MLP neurons of a small language model. Each row is named by its layer, matrix (gate and up: input weights) and neuron, and shows model dimensions 80-207. Each number is 128 + 32 x the weight over its row's rms, rounded and kept within 0 to 255. Numbers have three digits each. A neuron's up and down rows have the sign that makes its largest values positive.
Before each neuron's rows, "fires in" lists the words (lower case) most often at its 100 highest values on Wikipedia text that the model never trained on.

fires in: "to", "signed", "joined", "a"
L3.gate48:137138102106131118092089113085152155171099137108090112142165122100119132152074133159184049131100177126138205082117131140150153152142132143174142131089098093146087123107155124129093143138122167136133130105163082087154067089131096145124102153095153066114137142151138114084100160169119107135161117123079150170132134132124117068152123146170118168108111173083147115147091199113130159127087
L3.up48:150125106118175164164135132132104117163137126128054091128168113168048146127124144154144179164118119186137150116154185148112104156179152120149125153144207125099093134180174140138142140101120073131151173073146156064114120201120102096137147133125188129148096113133092094174092128098168132119126138162110150146167140201082155155116086161067127081132122133098136136107135084090161106114124

fires in: "an"
L7.gate623:195090104131130102132110171113153135136113140096087137110138179150142158185118091118134146142124167190151086127129093089202093094100111093206122106063089099098125178178131106157166086146186158199106118182107166125083124172133124096122160117147157136127153094111170077091104122121202049097172196059072143080124072106092159082146185159127128099124099132192105105132105117128087113100197
L7.up623:164161118120158123187194083117158139117096149124123176134059128177133111165137107135161070104138082100116105100051084068138066078106135146147150160155114141094218155165069149146140124156134158086149128146157109152119161119126104113118184089106087138134160164128130146130155134104184065080132137151165125207111175111098123143151152155224166123092127091135095136131113113127150164102113

fires in: "at", "for", "of"
L6.gate1069:111101163077130101092111152085135091118114090134062063131126155154160085063114089056106136057123122132153134131075092121166106114164119155174161091183141091164059134126151138077182119154128133133175120088108157179169090134148089114115128139126125126168185108135108121127082122151133052130162163153162120126161139081088129147139130074184128115165148090135185158136146185081130117094083
L6.up1069:106114180143175137130156071136115183075085154123109125133092117134107143129124111147083172094121117098108122094090184115220138089122192092105095099130136132198133107128115177166125131117115108143132157079107140161153097084094173082119126156196134077101133107124120081059117081115151105124085065162131163163129130118134098162139109080124132160155182133130130103125124146146110165075185

fires in: "there", "an", "non"
L3.gate1513:094093121140161093153107207108114212149115137115130115135159121187117076135177131100112134148114188143109136182107096137092092139161116055141116091077073113085114134163113105101128092146168100094143147067160154137091117140103141103062120123117174162179157113062129057124127155172148168148158131118056091080083064143118130081127171081121098160146130049112171110101097083089116131094107
L3.up1513:109064195151123090205122104147108100173077074111179102108082180123088122130098142136112133105094113184123076150141107126117163125118109056158146142175103137164112128185063184162127156104187187112182150133142141177155149125164151131120142139052136117165119163150153115118114089138100109188154137115137133103127111149094127105079082121141179147124155162145126102154120113172155137057147

fires in: "a", "of", "suvek"
L3.gate892:096128165140147046136157171109105141165110073161146146100117165189115158134116107091174150129128113150153132037120084123146133116101111091175089140151127109157130124128144110109107132141073181122114094137143190112131113148131152095106110120144116124086108144133155105095139131098126068072105144093146062169159210095154125149155112086074151150137105078115121108160155142133125117142061
L3.up892:124202142170138181131114094132127124123095114153075141144127080169153154156091104169140165145113106117103115092120127179110105096088183069083146093074145108154113122108140080153140151114126127097168161146117131159132057088040076152112156200117127156129079096132150078145145117154125114141106169187120155117098113075102126090124088075116088145120116123089155136099101075125177099190185

fires in: "and"
L3.gate593:124158137066107131101120164172100107116159134118206109181114153153147122141112133134068116125147146135118126135167133125117094137172177160115147170156077096104146099165077130044116130098120092141119086094122105109136056134116077137119103117170140075129121106063137151165081116117175155129109131144081112111178066126081207169172146101076115079066099198147041118106118196090180104133181
L3.up593:131210146102152103140155101145133109159156127094110090130137124141128148111114145111124074130165111121115150092119131132129071188127145070166185160146072136124119102179118155065078148159097115188070102103067159108116094129124149091102145116091085077101108137146190120127072096120145113163129053160112146098100154120083181143094113176084104124115142111139082134144140096056210185145116

fires in: "november", "sep", "october", "april", "march"
L7.gate1223:075138129093151142154070122124114148116154077160121149158144167151119179146097175094161143135091150131138135111134132186164117125117108154135081184133120155179141121177125120097127159096144101105121077080122157100110164061080200151126140131130102156083123108118068162107053131102123076112152144103152108168107125141127119147153120194113096118088112097156140122123126174163111084111154
L7.up1223:090178089185154137173104109147122094114176123105133111138123127199108098081088106138190143134177151113154172142136111148113135114156102139071079117103148127089120142136119092117145122137119115070093136147128134106169128066147142141177089106104126098129121185144093138145138132116122124109110134135160097186102098097058136137123111054139146133115176116147079134149068075111165111111208

fires in: "or", "and", "to"
L3.gate1095:160139171095130081141167129166116069176189164134173107192098145140138107132119114100117158155108099139165128134172080150125163072183135141100135088165096114111148178120130108135180090096080083105126126162146140161165154112125135100173154137075081177172143143124215099111071117071127096095145132120073165122122160119096131132122167078154185116142170153098048111140093101114118043168161
L3.up1095:149129157098083135132113090169125191178123076118137151127093200079072134109091102099119087114140118156122111127062123113136093106117105075177117146104100130143145188149162150079079136101133158090115166175140158112169159142101118133135140096101071139145175080119155143099113125109132098128130116216111153169129140161115148122092153105105189117099126135158085076147095089153158121143165

fires in: "father", "herbert", "mother", "wife", "daughter", "brother"
L3.gate427:112137127134170145106148116137155143087155151144073116166154103180160098130163194114106141118073132138147070104095143030208111059099139140107149088128145145120107095105127160103099135068083102134173142167136141097112079114104168116131161077145129131138096153119158148102093142100132126160151074138168114074133168102131126131141109109170126159174159080103123120080095147177147159159163
L3.up427:160092112144193186117086144152109109176171140113067100187146121093120153105151104165101131105044125133168122119120174155076092145114106131111147074102172109115087101128118124148144142095176059134127091163125124069124121154076125160155115153098138147142063133160150087109069109052135121160131150085162133079158129125131122101121153144136128137165128117134146105136143105108123144105166

fires in: "from", "on", "by", "since", "october", "april"
L3.gate456:109153104126122153114136066115112063108137173176172116185130113092169129052097134082163144062077112141143102162119145122143163148150096100191129098111163127113138086120183133045152157112074098100123125117124101116164178153079070182100116132128172147089119173120112171141115117127156129112151102117161106167111144161138068135085152175156139086092094117164164125120136099098077182150156
L3.up456:059130147144170084088124123122047125109090125173211118161137136105133128104126170081160087157190075109101052196141141165153127107159131126174089138133111112120118111175121141158129144146089123142108149158100138125103191138143154119131149148111116132111131198167164106106083117124149134093143119132079092133178106154084130121105169121134127076142170090085124151161106135166112108049162